{
  "n_layer": 9,
  "d_model": 448,
  "n_head": 10,
  "n_kv_head": 10,
  "head_dim": 64,
  "d_mlp": 896,
  "vocab_size": 14635,
  "activation": "swiglu",
  "norm": "rmsnorm",
  "norm_place": "pre",
  "norm_eps": 1e-06,
  "positions": "rope",
  "rope_base": 10000.0,
  "rope_fraction": 1.0,
  "qk_norm": false,
  "attn_scale": 0.125,
  "bias": "all",
  "tie_embeddings": false,
  "parallel_block": false,
  "init": "uniform",
  "init_std_qkv": 0.0637,
  "init_std_o": 0.0,
  "init_std_up": 0.0637,
  "init_std_down": 0.0,
  "init_mimetic": 0.7,
  "optimizer": "cautious_adamw",
  "lr": 0.000462,
  "beta1": 0.9,
  "beta2": 0.98,
  "weight_decay": 0.21,
  "lr_head": 0.00381,
  "grad_clip": 1.0,
  "warmup_steps": 324,
  "schedule": "wsd",
  "decay_fraction": 0.712,
  "decay_shape": "linear",
  "final_lr_fraction": 0.0,
  "batch_tokens": 32768,
  "seq_len": 512,
  "doc_mask": true,
  "train_tokens": 444400000,
  "steps": 13563,
  "dataset": "wikipedia_en"
}
MLP neurons of a small language model. Each row is named by its layer, matrix (gate and up: input weights; down: output weights) and neuron, and shows model dimensions 32-95. Each number is 200 + 40 x the weight over its row's rms, rounded and kept within 0 to 999. A neuron's up and down rows have the sign that makes its largest values positive.
After each neuron's rows, "fires on" lists the tokens most often at its 100 highest values on Wikipedia text that the model never trained on. A number after a token or word is its count.

L2.gate860,205,268,231,140,234,184,174,211,204,213,166,206,213,200,222,187,173,189,211,179,288,190,203,222,186,184,232,240,260,199,229,205,132,166,168,260,183,220,231,135,185,226,129,210,212,256,273,173,209,229,241,200,226,189,194,148,240,188,120,150,195,235,206,200
L2.up860,218,249,202,254,261,273,229,196,258,222,206,260,251,196,223,204,185,247,172,321,218,220,228,180,220,237,129,201,219,222,141,182,235,251,175,251,113,223,271,160,246,210,234,160,201,239,210,269,213,247,227,224,221,194,249,203,184,184,190,147,182,249,253,203
L2.down860,140,219,257,200,166,164,193,203,197,230,269,221,223,199,186,145,181,188,158,146,166,222,138,151,212,163,205,203,178,213,237,212,217,196,258,168,209,291,234,113,277,183,206,157,174,203,237,149,153,156,167,211,163,95,219,183,204,208,179,142,178,264,183,132
fires on: "ie" 13, "io" 13, "ue" 12, "é" 8, "e" 7

L2.gate182,240,170,181,202,149,183,166,209,100,204,208,220,150,233,153,222,255,130,202,137,248,262,268,203,149,200,216,199,201,204,271,183,232,218,209,240,189,251,245,249,153,270,213,228,220,193,166,192,207,168,158,246,219,175,155,233,105,225,181,120,143,227,158,122
L2.up182,193,125,155,198,156,141,202,214,170,210,173,206,262,196,203,142,205,214,214,130,197,152,227,228,225,227,140,202,251,244,234,292,196,205,208,215,144,185,199,192,173,185,210,211,244,229,190,163,250,246,156,194,227,213,146,238,196,196,198,233,290,196,140,186
L2.down182,140,190,175,203,189,207,277,162,185,203,217,204,246,253,167,224,207,179,181,220,194,211,167,136,231,162,274,199,204,212,189,221,179,246,105,146,131,208,184,210,176,226,220,214,278,222,184,189,211,254,220,245,149,139,164,186,199,227,217,242,217,188,171,156
fires on: " b" 20, " own" 11, " f" 10, " public" 8, " compl" 7, " him" 4

L2.gate641,260,244,224,243,247,208,188,272,171,145,212,234,246,222,171,197,214,260,232,153,230,216,223,205,119,212,230,230,161,220,212,260,213,271,169,211,118,209,141,135,269,169,155,253,211,167,199,136,168,178,212,186,205,231,143,184,133,201,237,240,119,228,255,203
L2.up641,115,204,268,239,148,269,268,229,233,266,217,151,222,250,220,143,173,216,230,235,157,233,270,182,234,217,170,221,194,181,189,88,190,188,179,161,123,176,135,141,179,148,234,165,209,258,161,223,188,147,211,228,106,147,181,177,179,206,211,206,165,189,152,143
L2.down641,227,248,177,278,196,243,238,227,178,252,9,186,185,231,196,149,149,217,210,161,151,223,247,260,159,206,199,149,190,164,256,148,198,238,250,194,143,171,181,167,264,123,173,193,224,214,122,107,154,196,167,224,156,209,171,159,232,161,237,213,172,268,247,198
fires on: " Con" 35, " Re" 21, "Pro" 10

L3.gate704,225,198,194,217,206,226,234,185,132,217,247,203,167,230,263,238,193,142,106,173,205,170,157,210,139,191,239,121,148,108,193,245,200,171,193,247,215,223,128,191,162,241,161,204,201,248,160,259,214,183,210,171,270,195,152,228,194,196,152,131,227,203,202,253
L3.up704,238,197,203,238,203,224,147,188,196,225,245,139,228,224,175,234,114,183,164,128,252,160,165,232,93,249,149,115,256,203,199,196,186,216,227,278,257,238,162,197,240,247,247,202,130,138,173,243,225,230,242,196,196,253,187,193,183,145,221,232,151,232,209,224
L3.down704,192,191,203,166,192,240,148,192,244,173,150,198,273,246,138,213,196,158,150,209,255,159,214,234,111,231,230,155,182,198,227,205,194,165,184,160,243,188,220,228,146,267,223,175,186,191,178,195,132,142,247,189,290,191,188,183,184,188,241,181,263,228,219,216
fires on: " for" 18, "17" 9, "19" 8, " L" 7, " won" 6, "16" 5

L2.gate782,192,236,196,237,183,138,236,187,190,206,245,265,219,271,199,236,128,216,218,167,227,274,213,215,204,224,218,180,211,277,239,251,133,198,234,227,221,305,164,131,182,230,239,297,160,226,233,151,245,158,177,252,225,162,218,243,191,144,212,211,200,209,283,156
L2.up782,238,244,192,123,192,253,134,232,202,275,233,202,274,142,192,142,201,267,253,188,281,223,174,232,228,172,232,209,271,171,158,195,290,163,181,195,250,171,150,138,151,194,204,213,148,202,226,166,230,167,197,195,150,190,194,218,265,199,167,246,130,153,230,224
L2.down782,219,166,193,215,205,168,237,195,213,143,165,195,184,235,170,240,163,180,135,181,213,241,177,181,215,173,212,260,167,174,188,180,192,224,173,234,125,227,224,193,189,249,212,215,189,168,218,291,134,198,229,145,196,226,214,159,190,132,150,131,187,162,156,202
fires on: ";" 27, " while" 13, " if" 8, " what" 7, " without" 5, " and" 5

L3.gate216,203,210,185,229,214,154,156,120,234,193,183,179,241,149,242,210,184,196,233,204,216,141,219,179,170,216,190,193,158,262,188,123,251,160,129,259,183,225,196,235,207,175,245,213,209,185,265,241,225,255,186,230,218,250,184,185,265,142,203,248,186,167,182,158
L3.up216,250,233,201,246,254,190,195,128,247,214,204,178,205,93,255,204,177,215,131,258,221,146,170,212,195,239,195,223,245,246,189,175,179,244,149,146,260,290,160,247,266,180,191,178,134,264,164,210,196,148,171,245,216,195,166,160,168,218,184,186,268,212,257,236
L3.down216,176,192,175,197,263,290,269,171,119,151,106,242,198,182,184,216,153,189,203,233,179,215,251,209,238,143,205,166,189,190,171,185,188,232,200,148,151,264,212,178,217,201,168,258,156,166,169,209,137,175,228,246,164,177,177,208,200,205,239,244,175,200,133,217
fires on: "*" 25, " And" 9, " At" 9, " *" 5, " matches" 4, " visit" 4

L3.gate411,247,143,195,146,198,155,182,163,180,188,229,207,240,180,244,238,174,186,225,178,257,134,175,236,213,237,140,162,186,200,142,224,178,187,271,151,227,178,272,211,181,163,225,238,182,219,246,212,244,285,189,165,219,218,209,194,176,157,188,144,210,254,187,171
L3.up411,182,271,154,200,233,250,182,152,242,263,209,197,195,220,266,179,152,118,242,207,125,256,222,171,170,205,247,191,251,218,235,233,244,113,205,169,244,274,115,182,245,221,250,213,212,194,122,243,244,163,133,237,217,247,225,230,235,196,131,213,166,165,225,148
L3.down411,164,181,232,174,198,296,232,224,206,187,176,245,196,221,207,187,161,124,174,233,219,142,194,225,234,196,240,173,227,218,173,177,230,188,225,205,216,239,186,122,137,162,195,203,213,102,189,217,175,106,173,161,142,214,229,224,202,165,210,165,204,253,161,109
fires on: "0" 17, "3" 12, "act" 8, " debut" 7, "00" 5, " over" 4

L3.gate181,164,150,255,262,223,192,139,267,189,205,270,163,159,158,192,190,121,211,159,235,240,133,290,170,153,177,188,208,272,176,212,210,183,239,200,231,128,195,207,124,191,172,204,219,205,193,130,257,226,133,292,201,216,151,262,175,158,159,242,231,257,132,205,241
L3.up181,223,130,234,234,220,209,165,220,137,215,168,164,191,191,127,185,150,141,165,224,250,255,154,272,189,219,204,144,213,216,221,255,161,216,236,160,96,191,195,105,274,162,171,242,295,147,230,236,194,220,241,161,128,210,217,189,130,204,223,133,238,242,164,249
L3.down181,208,102,158,215,204,197,210,245,172,147,75,177,198,235,159,235,143,176,154,95,246,228,208,270,212,112,176,127,191,173,236,148,184,250,155,213,246,205,196,181,207,173,228,228,231,153,244,197,209,238,245,173,199,199,244,206,164,176,204,168,195,170,108,163
fires on: " May" 21, " April" 12, " Dec" 10, " Jun" 9, " Sep" 8, " Nov" 8

L3.gate800,127,196,185,168,241,139,227,186,177,70,215,146,240,246,244,143,161,177,182,130,155,210,158,257,245,210,162,162,173,249,228,223,210,156,131,186,205,232,246,203,267,215,170,219,162,215,173,161,233,229,166,179,138,193,224,241,248,193,238,134,221,184,158,196
L3.up800,119,212,244,200,227,147,185,243,143,131,210,224,193,217,281,207,301,233,161,182,126,257,237,226,212,219,258,198,164,171,165,251,163,193,247,211,171,251,262,175,186,200,174,177,158,257,198,241,188,198,161,237,203,277,98,109,228,158,171,223,168,186,194,237
L3.down800,134,212,201,188,235,197,184,212,179,148,160,197,185,271,160,175,207,193,165,240,220,262,185,176,154,203,193,215,208,214,205,209,157,205,183,203,206,167,195,211,229,167,187,198,258,239,201,137,185,188,228,246,293,203,194,179,166,225,239,187,234,150,235,215
fires on: " of" 20, "ed" 19, "ing" 15, "elled" 6

L3.gate369,240,224,187,139,178,132,232,143,128,158,196,241,185,168,209,149,182,222,199,93,302,215,246,162,183,263,236,166,245,199,190,193,238,142,175,232,182,173,253,212,220,122,310,262,144,223,187,190,207,176,174,226,247,173,169,210,232,134,192,172,245,192,149,211
L3.up369,214,132,211,227,222,184,237,165,271,271,219,221,201,233,181,219,239,204,149,160,138,134,174,220,138,255,211,102,230,209,129,192,206,169,275,188,150,166,238,233,279,177,241,266,216,186,267,203,183,153,195,253,244,143,166,176,170,247,197,158,211,158,142,229
L3.down369,198,144,196,185,176,199,121,183,185,145,269,228,168,224,145,211,126,139,231,180,184,184,172,189,199,232,194,125,166,229,199,140,187,159,154,179,203,220,233,251,265,209,196,191,165,249,226,176,298,135,278,192,233,197,185,223,239,285,199,162,120,200,232,151
fires on: "}" 20, ".S" 11, "–" 11, "0" 9, "00" 7, " =" 6

L2.gate34,197,228,188,187,254,243,242,275,130,221,244,223,187,193,214,222,251,155,209,226,187,233,185,135,178,187,204,204,216,191,264,130,183,192,180,201,220,210,167,204,150,209,210,226,283,252,216,137,171,250,225,158,249,160,197,235,221,207,154,214,214,231,172,202
L2.up34,137,176,232,158,218,264,223,194,202,253,255,220,218,159,142,233,204,163,144,149,182,225,278,109,194,206,115,207,254,180,232,214,177,185,190,236,266,205,179,223,250,209,172,207,136,209,228,111,268,255,204,199,267,207,253,192,218,202,209,149,166,180,236,143
L2.down34,203,183,201,241,198,173,188,172,191,123,227,231,115,213,213,179,175,296,280,212,178,238,186,263,168,209,202,176,246,224,199,255,70,207,201,171,129,245,248,199,217,180,174,231,191,161,190,307,274,197,154,169,148,235,237,167,244,247,184,200,213,199,166,221
fires on: "ing" 25, "ed" 15, " by" 6, " under" 5, "ented" 4, " living" 4

L2.gate359,133,169,176,198,229,237,236,225,216,132,255,141,193,207,144,239,174,230,245,248,213,288,201,153,103,234,246,112,234,222,217,226,216,149,210,265,220,150,216,205,198,191,248,169,139,157,181,233,217,194,121,238,183,142,218,209,204,177,149,211,222,214,186,204
L2.up359,118,222,171,170,252,231,227,281,164,140,254,155,205,207,142,232,197,207,136,152,165,262,128,200,235,222,273,196,114,244,292,213,236,197,215,188,201,229,169,177,173,243,223,212,210,183,143,201,222,234,195,110,178,120,189,215,182,174,173,222,182,217,221,236
L2.down359,216,176,187,140,204,188,208,213,191,185,65,148,234,275,216,231,175,234,258,183,197,238,226,235,159,208,250,191,79,241,152,200,174,128,215,165,209,173,191,215,228,240,221,255,179,244,142,222,224,202,108,193,142,189,170,153,226,172,249,203,182,240,179,196
fires on: " sh" 27, " sc" 20, " int" 11, " ext" 5, " ret" 5

L3.gate528,202,224,262,214,125,250,167,324,153,151,150,168,220,137,140,172,147,163,234,184,186,177,232,212,149,148,158,133,226,181,213,241,172,144,214,235,213,219,196,117,229,225,249,270,192,194,249,224,210,152,144,197,136,158,242,208,227,189,243,287,175,246,175,178
L3.up528,230,152,222,232,168,247,205,172,183,136,168,179,254,209,183,143,184,240,162,277,177,180,229,146,155,180,198,219,212,247,138,245,176,166,127,248,190,143,258,197,239,240,179,161,208,289,186,194,189,206,174,203,235,236,268,155,186,168,240,206,226,232,174,208
L3.down528,242,262,233,211,179,279,202,226,200,165,136,230,274,163,191,161,171,147,229,168,172,238,216,162,197,202,258,178,198,212,184,238,181,201,167,226,225,142,169,139,236,222,215,156,163,141,197,171,172,227,149,212,178,236,255,231,181,238,283,260,226,226,214,164
fires on: " ex" 22, " cont" 11, " tri" 11, " int" 10, " Cont" 6, " Ex" 5

L3.gate491,193,235,113,128,192,193,187,212,217,198,229,148,186,203,220,204,155,271,196,201,241,187,173,126,219,276,204,169,283,208,283,227,185,236,217,199,269,162,137,244,136,184,242,186,253,201,230,163,231,151,188,268,209,196,256,249,217,223,190,196,201,208,171,141
L3.up491,221,198,234,196,140,180,269,272,168,200,173,206,182,159,238,279,200,182,226,211,166,269,221,258,148,187,197,167,133,141,191,191,218,211,141,138,181,181,234,244,220,262,213,172,250,209,247,202,199,221,145,197,180,190,147,264,180,150,234,237,189,174,226,200
L3.down491,177,195,199,236,191,225,180,186,208,193,93,214,195,221,165,259,188,199,291,215,206,202,220,198,254,170,200,164,235,257,200,179,214,235,230,165,196,193,156,220,237,167,168,265,201,135,192,164,229,164,213,212,202,187,171,152,211,172,215,182,189,156,152,189
fires on: "ically" 14, " is" 12, "ely" 11, "ally" 10, "ly" 5, " became" 5

L2.gate419,210,208,158,160,211,221,220,193,246,253,181,245,149,245,230,138,250,206,254,137,167,150,260,181,107,193,220,231,256,216,133,230,245,128,267,226,250,188,172,214,156,207,182,191,192,236,152,143,262,181,201,239,220,150,272,206,179,228,223,179,163,131,222,207
L2.up419,179,203,211,181,280,178,168,269,179,254,166,217,211,193,198,151,136,220,275,200,234,205,156,236,239,255,155,231,239,162,247,240,155,181,140,160,229,242,238,248,133,164,242,301,212,60,153,206,234,178,184,131,252,162,245,234,175,179,144,214,163,164,275,173
L2.down419,300,236,194,248,206,180,215,168,223,209,150,167,183,156,168,204,178,131,176,240,263,213,156,216,271,243,259,200,163,138,277,222,185,252,255,112,222,157,242,218,164,266,205,202,220,187,227,236,250,188,170,140,235,209,172,226,217,205,177,179,179,160,149,211
fires on: " including" 14, " with" 12, " included" 11, " in" 10, " or" 9, " include" 7

L3.gate684,150,225,172,191,150,163,190,225,193,146,272,212,248,174,243,247,126,241,231,288,159,269,255,131,281,198,129,217,188,172,177,196,217,186,158,162,227,241,230,151,179,246,208,182,182,211,149,296,134,162,146,239,175,231,194,245,200,176,200,176,167,277,232,221
L3.up684,227,231,193,201,189,179,225,185,172,244,242,124,189,210,194,119,159,229,235,163,233,181,227,228,231,213,234,228,104,198,223,194,195,150,205,223,270,157,140,127,236,261,250,170,158,218,181,173,217,232,238,217,208,206,212,161,155,222,138,255,188,267,193,164
L3.down684,161,238,124,216,206,153,184,174,154,150,195,216,180,217,162,133,228,171,238,190,206,222,250,89,187,151,182,213,180,171,250,189,151,175,199,226,186,247,244,224,249,250,248,142,147,160,200,230,179,140,176,241,180,208,271,216,161,201,204,193,231,286,189,149
fires on: " near" 16, "'," 16, " at" 15, " in" 7, " off" 6

L3.gate205,147,181,168,160,172,203,217,220,204,232,159,203,115,251,208,189,235,169,237,252,234,147,198,182,150,212,264,132,306,228,187,224,189,253,239,286,165,207,224,205,185,201,243,182,217,220,154,205,215,199,121,164,219,189,159,163,172,252,147,156,238,136,146,214
L3.up205,267,215,176,165,177,216,248,168,267,213,172,231,133,177,174,170,221,194,190,207,198,211,279,179,186,230,253,135,199,280,152,197,177,178,237,268,240,192,187,166,135,201,257,165,219,200,168,179,242,182,282,204,202,172,230,223,205,224,233,247,254,204,178,171
L3.down205,241,237,119,145,259,204,241,275,295,158,75,145,220,219,184,230,177,252,255,133,218,245,261,223,166,190,182,176,135,149,197,167,257,255,157,206,205,162,220,187,143,240,219,182,168,163,199,215,300,244,233,216,228,188,231,261,192,137,152,210,236,228,135,228
fires on: "===" 37, "==" 9, "10" 9, "11" 8, "frac" 5

L3.gate860,174,126,215,216,191,228,162,254,180,193,190,162,270,238,191,244,193,262,261,120,161,167,216,197,159,159,181,169,184,223,212,231,213,182,247,151,249,179,221,176,158,139,254,211,183,229,234,252,197,218,184,194,216,192,180,257,178,167,205,259,240,262,142,200
L3.up860,154,174,223,199,254,218,234,190,230,209,219,224,204,208,169,252,148,211,137,195,223,228,274,123,158,170,178,164,241,195,197,186,134,165,224,163,182,257,170,248,218,184,214,215,218,204,254,207,206,183,278,235,167,240,222,176,185,268,180,164,208,157,206,213
L3.down860,187,163,171,183,203,174,174,215,213,287,176,181,205,268,198,139,151,204,192,212,171,270,197,210,162,150,175,192,227,259,190,210,152,184,266,157,204,216,198,197,211,199,176,260,246,199,181,179,234,144,306,149,229,240,181,239,169,276,192,214,172,218,159,214
fires on: " of" 42, " Sh" 22, " Kn" 6, " Bro" 5

L3.gate104,207,193,195,186,201,249,183,177,188,220,140,236,200,192,213,218,238,226,206,211,211,221,270,197,195,253,170,192,233,240,191,175,200,185,198,191,172,140,142,178,127,118,235,181,141,143,211,185,158,197,186,196,230,174,201,156,206,220,264,123,144,182,214,218
L3.up104,253,221,244,232,238,221,212,193,108,239,195,280,147,213,168,177,192,155,156,231,243,172,200,219,196,249,218,245,258,191,221,248,202,220,244,128,199,240,161,216,163,231,199,239,248,182,172,186,254,195,227,263,202,148,152,184,163,240,240,153,228,219,221,192
L3.down104,189,192,261,192,286,209,225,244,162,203,240,190,254,211,215,191,132,153,208,220,216,235,180,183,234,225,125,192,203,191,226,207,183,243,207,170,230,238,237,174,141,217,234,192,200,264,127,262,163,220,195,177,186,207,234,162,282,135,211,167,193,198,224,223
fires on: " is" 16, " named" 8, ":\n\n" 8, "an" 7, " Gr" 7, "ab" 5

L3.gate791,211,171,187,182,175,238,114,238,113,177,188,238,138,205,176,185,167,109,234,209,226,202,248,165,220,102,218,136,185,189,172,222,228,278,209,191,225,173,203,206,203,204,153,209,204,217,228,265,288,258,210,193,148,123,237,206,247,200,225,195,246,268,233,194
L3.up791,194,187,139,197,168,214,198,181,192,221,173,252,252,207,147,165,202,106,144,202,252,131,93,222,223,270,265,227,186,228,222,226,219,201,238,103,173,172,242,220,201,177,180,257,250,157,182,201,250,269,185,224,183,197,129,236,217,194,211,129,183,195,160,238
L3.down791,226,185,167,187,260,254,247,188,190,167,268,261,230,125,194,201,164,194,192,182,167,234,237,161,277,208,256,214,236,330,155,221,258,174,164,166,179,177,282,266,182,220,210,159,290,188,166,205,216,266,185,196,224,219,214,226,231,251,238,135,231,246,143,201
fires on: " Team" 24, " team" 11, " dis" 9, " pro" 4, " tr" 4, " br" 4

L2.gate377,240,229,267,204,226,232,252,194,195,156,168,219,248,119,143,190,201,210,171,197,196,119,204,190,239,168,193,187,225,169,244,189,139,210,139,165,235,168,248,170,205,256,221,150,190,253,147,232,206,147,205,194,151,177,150,154,178,149,254,192,133,231,276,167
L2.up377,197,208,200,203,272,200,151,154,220,118,229,231,274,241,149,169,211,223,168,263,153,222,242,193,160,186,216,156,210,220,158,247,214,169,233,198,198,222,239,218,234,177,192,203,262,188,201,165,213,154,176,238,231,174,200,164,227,168,282,186,151,199,212,146
L2.down377,232,229,223,203,207,253,182,191,222,179,59,285,200,221,111,246,230,223,242,213,219,223,216,273,248,148,159,152,227,188,117,183,156,238,191,137,221,229,169,230,206,225,183,259,187,204,143,252,153,179,250,209,177,217,165,183,198,223,162,167,194,201,222,158
fires on: " re" 30, " Re" 28, " Un" 21, " un" 13, "Re" 5

L3.gate74,236,238,178,245,268,238,181,248,242,228,193,238,176,216,265,149,270,203,194,163,240,226,261,174,114,183,254,182,164,183,225,246,180,180,184,226,188,237,136,197,191,138,203,231,252,181,194,188,167,188,171,229,236,183,151,160,223,255,142,194,109,167,167,249
L3.up74,231,154,190,248,210,173,239,169,219,252,135,243,163,161,186,239,192,193,154,194,250,149,211,128,193,205,251,218,122,130,271,241,206,159,219,234,171,183,233,235,205,205,219,233,222,207,199,211,204,167,179,245,210,194,146,194,241,244,231,244,109,159,250,235
L3.down74,213,238,241,204,182,223,182,243,184,203,234,207,192,233,116,300,211,249,242,226,247,103,219,174,246,251,217,218,155,246,236,253,238,193,196,230,90,243,194,173,184,203,184,159,256,214,107,218,232,191,215,194,223,141,206,189,193,213,264,233,229,244,182,229
fires on: "NL" 19, "ul" 17, " more" 12, " Times" 4, "og" 4, "olog" 4

L3.gate789,204,188,169,156,153,173,149,184,211,152,254,224,203,258,197,169,173,131,212,198,213,199,219,162,85,210,245,225,281,160,220,225,288,246,174,234,193,222,137,134,185,210,192,133,152,159,184,225,168,120,175,218,131,226,164,225,174,190,181,232,150,194,212,210
L3.up789,253,182,187,214,205,243,190,129,238,223,154,168,170,200,231,174,163,264,192,231,248,148,215,130,185,209,195,197,204,220,215,110,220,155,232,177,216,171,132,136,198,171,220,226,272,156,202,152,222,268,165,250,217,159,137,188,174,200,244,234,166,213,248,170
L3.down789,214,167,126,192,148,226,196,236,231,307,231,208,195,230,192,260,226,209,136,178,184,239,224,224,173,214,189,149,214,200,153,139,214,209,150,151,216,134,213,250,205,194,156,233,214,133,163,155,222,225,229,167,229,205,196,212,206,171,209,217,207,259,213,195
fires on: " at" 21, " in" 17, " /" 11, " while" 7, " most" 5

L3.gate745,206,213,234,208,185,152,192,221,151,255,229,184,177,123,155,185,189,160,228,164,129,188,204,216,219,205,256,177,220,166,182,198,246,235,133,241,187,149,158,223,210,220,172,160,195,158,169,208,135,169,140,108,222,118,296,144,231,228,255,229,204,150,213,196
L3.up745,234,206,233,209,280,275,180,189,151,258,206,192,160,238,202,126,207,210,165,266,256,199,276,105,230,171,231,204,199,192,199,130,216,219,161,171,157,274,216,249,213,139,207,176,218,272,200,207,149,213,123,186,216,140,176,197,277,238,210,172,205,263,213,149
L3.down745,246,177,198,218,292,180,255,218,109,232,157,221,154,192,154,133,161,240,202,179,213,284,282,230,170,240,250,166,157,229,206,252,182,224,147,197,140,255,212,277,211,186,198,208,205,182,198,164,207,192,201,137,190,168,247,243,216,201,220,216,260,164,129,172
fires on: " n" 42, " j" 24, " o" 13, " e" 10, " y" 4, " s" 4

L3.gate599,190,190,296,188,201,169,203,182,277,209,223,233,181,218,120,216,200,229,244,214,240,83,218,174,111,151,299,125,217,266,193,164,226,200,143,174,225,178,181,133,215,114,244,142,172,202,163,266,111,193,146,272,182,257,200,187,158,154,198,235,234,212,167,238
L3.up599,192,236,183,229,162,193,237,157,264,215,194,179,151,204,219,203,191,203,168,250,146,190,154,216,163,176,266,218,157,171,209,205,303,182,193,205,211,188,121,206,257,153,157,209,156,209,117,164,147,233,194,218,181,177,147,206,231,181,184,183,161,235,166,136
L3.down599,178,159,176,224,195,162,160,244,206,194,62,261,171,200,175,187,142,205,205,194,203,208,187,174,225,158,201,234,180,121,210,225,147,267,240,152,250,221,174,231,210,214,219,187,226,123,231,146,241,186,227,169,203,174,177,231,217,272,233,247,144,190,203,160
fires on: "ro" 12, " micro" 9, "9" 8, "Pro" 8, "-" 8, "iro" 7

L3.gate354,210,259,173,159,183,227,184,240,236,199,236,241,273,252,179,94,182,266,239,192,166,196,224,158,269,206,219,251,211,123,195,189,167,237,194,172,180,197,263,286,160,195,110,178,151,169,166,146,252,213,210,208,262,217,242,199,173,249,225,127,176,193,153,194
L3.up354,237,234,257,219,167,186,186,194,111,167,173,277,190,222,204,159,203,185,176,249,265,241,205,176,231,190,257,220,161,183,119,247,218,193,221,220,258,171,234,171,176,172,211,198,158,288,149,194,229,199,184,194,172,225,245,164,242,255,106,220,136,272,165,235
L3.down354,227,232,156,248,127,227,168,230,204,213,167,191,209,209,215,195,226,153,222,155,165,221,174,152,226,228,162,200,168,199,232,131,198,218,189,282,196,225,159,258,175,202,167,151,178,185,243,224,241,160,113,245,223,276,288,170,139,216,170,181,243,215,209,183
fires on: "0" 48, " I" 24, " they" 8, "-" 7

L2.gate540,188,146,190,233,218,158,197,203,267,174,221,204,226,207,189,138,195,226,146,246,168,128,179,238,163,247,155,213,182,201,127,173,173,207,159,124,232,158,190,253,188,114,226,98,206,156,130,224,187,277,261,245,186,332,244,193,199,197,234,166,212,247,256,190
L2.up540,223,207,211,230,253,149,166,241,123,242,176,160,151,135,188,242,208,161,190,157,198,267,251,292,133,259,189,142,190,207,214,209,237,263,129,210,184,239,186,110,183,127,181,274,196,156,170,191,226,184,242,156,236,160,246,142,234,303,167,135,146,170,210,177
L2.down540,272,244,200,191,166,231,266,153,250,226,204,139,187,218,211,190,180,187,173,267,181,231,136,168,268,281,224,173,266,271,178,193,157,197,248,152,206,251,208,224,141,207,176,206,192,265,169,183,268,204,156,277,190,216,198,138,173,205,196,263,271,197,181,165
fires on: "-" 20, "\n\n" 19, "ński" 6, " Suzuki" 6, "ari" 5, " I" 5

L3.gate656,219,268,202,166,190,154,173,128,203,246,247,227,234,226,134,178,156,252,148,163,222,214,243,169,145,218,205,222,219,99,226,215,192,217,201,235,199,257,204,245,261,123,188,216,257,293,198,173,245,213,191,152,148,143,183,200,220,152,257,236,107,201,178,180
L3.up656,113,166,194,130,141,157,188,195,75,208,216,276,187,251,192,269,139,223,127,156,251,230,194,147,146,125,214,216,230,214,237,200,239,241,190,223,175,169,171,204,186,229,157,137,137,218,187,189,205,143,246,272,151,168,200,202,175,155,201,261,215,257,151,185
L3.down656,222,209,228,188,189,220,200,208,153,249,146,244,255,165,239,148,197,170,196,151,221,181,172,217,154,242,236,193,207,214,199,181,206,229,190,223,209,214,224,180,249,231,240,274,203,323,161,244,248,92,174,197,178,217,236,244,190,113,211,190,245,179,150,143
fires on: " of" 19, "u" 13, "w" 9, " ent" 8, " d" 5

L3.gate675,246,161,122,158,205,167,225,219,226,268,197,268,206,206,160,158,211,186,232,183,169,242,200,155,269,243,207,295,158,86,231,237,219,183,177,201,242,170,171,204,186,271,200,236,138,164,110,205,194,116,177,290,199,190,245,188,230,182,169,197,197,150,157,239
L3.up675,168,147,178,138,247,186,132,159,216,226,237,210,220,173,260,224,193,216,232,209,151,225,246,264,181,149,126,191,189,210,217,192,193,258,207,177,211,178,208,236,199,265,305,208,179,229,233,225,154,184,181,160,198,245,208,231,166,195,221,162,221,185,172,206
L3.down675,210,225,151,184,192,263,189,263,216,241,180,168,141,212,202,243,179,185,177,271,133,203,228,271,183,215,217,152,256,226,202,209,176,204,205,189,264,228,182,241,165,173,201,239,274,253,190,167,247,249,234,181,229,214,207,212,189,184,243,222,222,234,203,201
fires on: " area" 16, " city" 16, "ity" 12, " town" 7, " country" 5

L2.gate428,199,148,194,103,217,115,174,224,247,216,230,227,180,170,189,219,192,111,257,215,168,179,219,253,249,235,170,196,169,189,166,137,240,145,278,161,203,166,246,215,270,169,242,223,149,213,197,193,210,179,136,220,234,241,256,172,178,170,252,220,251,241,243,181
L2.up428,212,263,205,236,261,244,197,214,219,175,253,201,273,216,141,221,167,259,122,181,283,255,194,218,184,189,192,247,151,186,290,167,157,190,248,237,234,258,200,165,188,141,178,170,154,185,223,265,183,148,222,158,167,226,249,182,207,171,147,141,208,168,190,188
L2.down428,162,127,138,171,212,165,182,214,164,205,131,290,189,194,165,155,167,186,229,226,166,295,272,187,204,229,164,213,235,179,188,204,164,195,212,173,194,119,183,233,232,168,236,285,199,204,216,211,198,174,154,177,248,264,196,201,190,187,217,167,203,230,210,217
fires on: " st" 44, " St" 23, "St" 15, " l" 11, "ch" 4

L3.gate142,146,257,349,147,225,210,166,237,160,234,212,207,231,246,213,191,213,238,182,173,234,113,220,209,128,175,191,124,263,230,234,196,257,255,155,198,265,152,207,240,263,153,241,240,213,169,206,208,176,185,210,177,231,237,283,173,232,227,213,237,220,246,183,221
L3.up142,198,250,192,128,198,238,243,205,223,148,181,195,182,234,192,257,176,195,208,215,191,124,94,220,225,135,167,203,168,171,152,171,270,303,213,146,204,193,166,195,273,219,269,239,217,178,213,184,187,197,287,245,185,234,175,177,196,231,252,216,140,223,249,199
L3.down142,168,225,128,262,234,208,183,188,207,199,47,242,187,229,217,182,208,175,191,237,215,205,246,185,185,233,163,147,239,173,102,183,183,236,231,167,211,202,186,169,182,242,230,164,142,180,216,205,253,201,225,195,256,215,290,199,210,191,226,194,199,193,152,123
fires on: " J" 15, ".C" 14, ".S" 9, " St" 8, " C" 6

L3.gate257,223,226,183,195,213,246,160,242,241,209,174,201,276,173,147,224,194,170,231,222,192,225,176,191,178,220,160,191,234,186,231,165,196,220,201,230,291,156,269,284,272,264,234,235,133,129,276,293,179,205,257,216,200,108,215,233,245,220,172,213,272,270,254,184
L3.up257,165,150,198,201,192,136,225,166,212,167,180,189,219,223,287,165,175,234,243,218,274,120,203,242,140,213,227,182,184,205,170,277,229,245,182,193,180,189,236,108,222,205,224,119,159,277,134,227,169,235,197,185,174,206,232,106,144,235,217,188,193,241,197,241
L3.down257,190,194,148,250,177,248,281,230,157,213,190,215,224,239,219,158,243,171,190,210,160,172,193,176,200,217,201,215,216,185,142,190,225,226,232,193,262,142,221,238,163,192,165,193,112,174,233,211,202,174,214,257,205,188,237,140,233,204,268,172,217,166,237,278
fires on: " of" 42, " +" 11, " =" 11, " into" 5, "}{" 5, " against" 4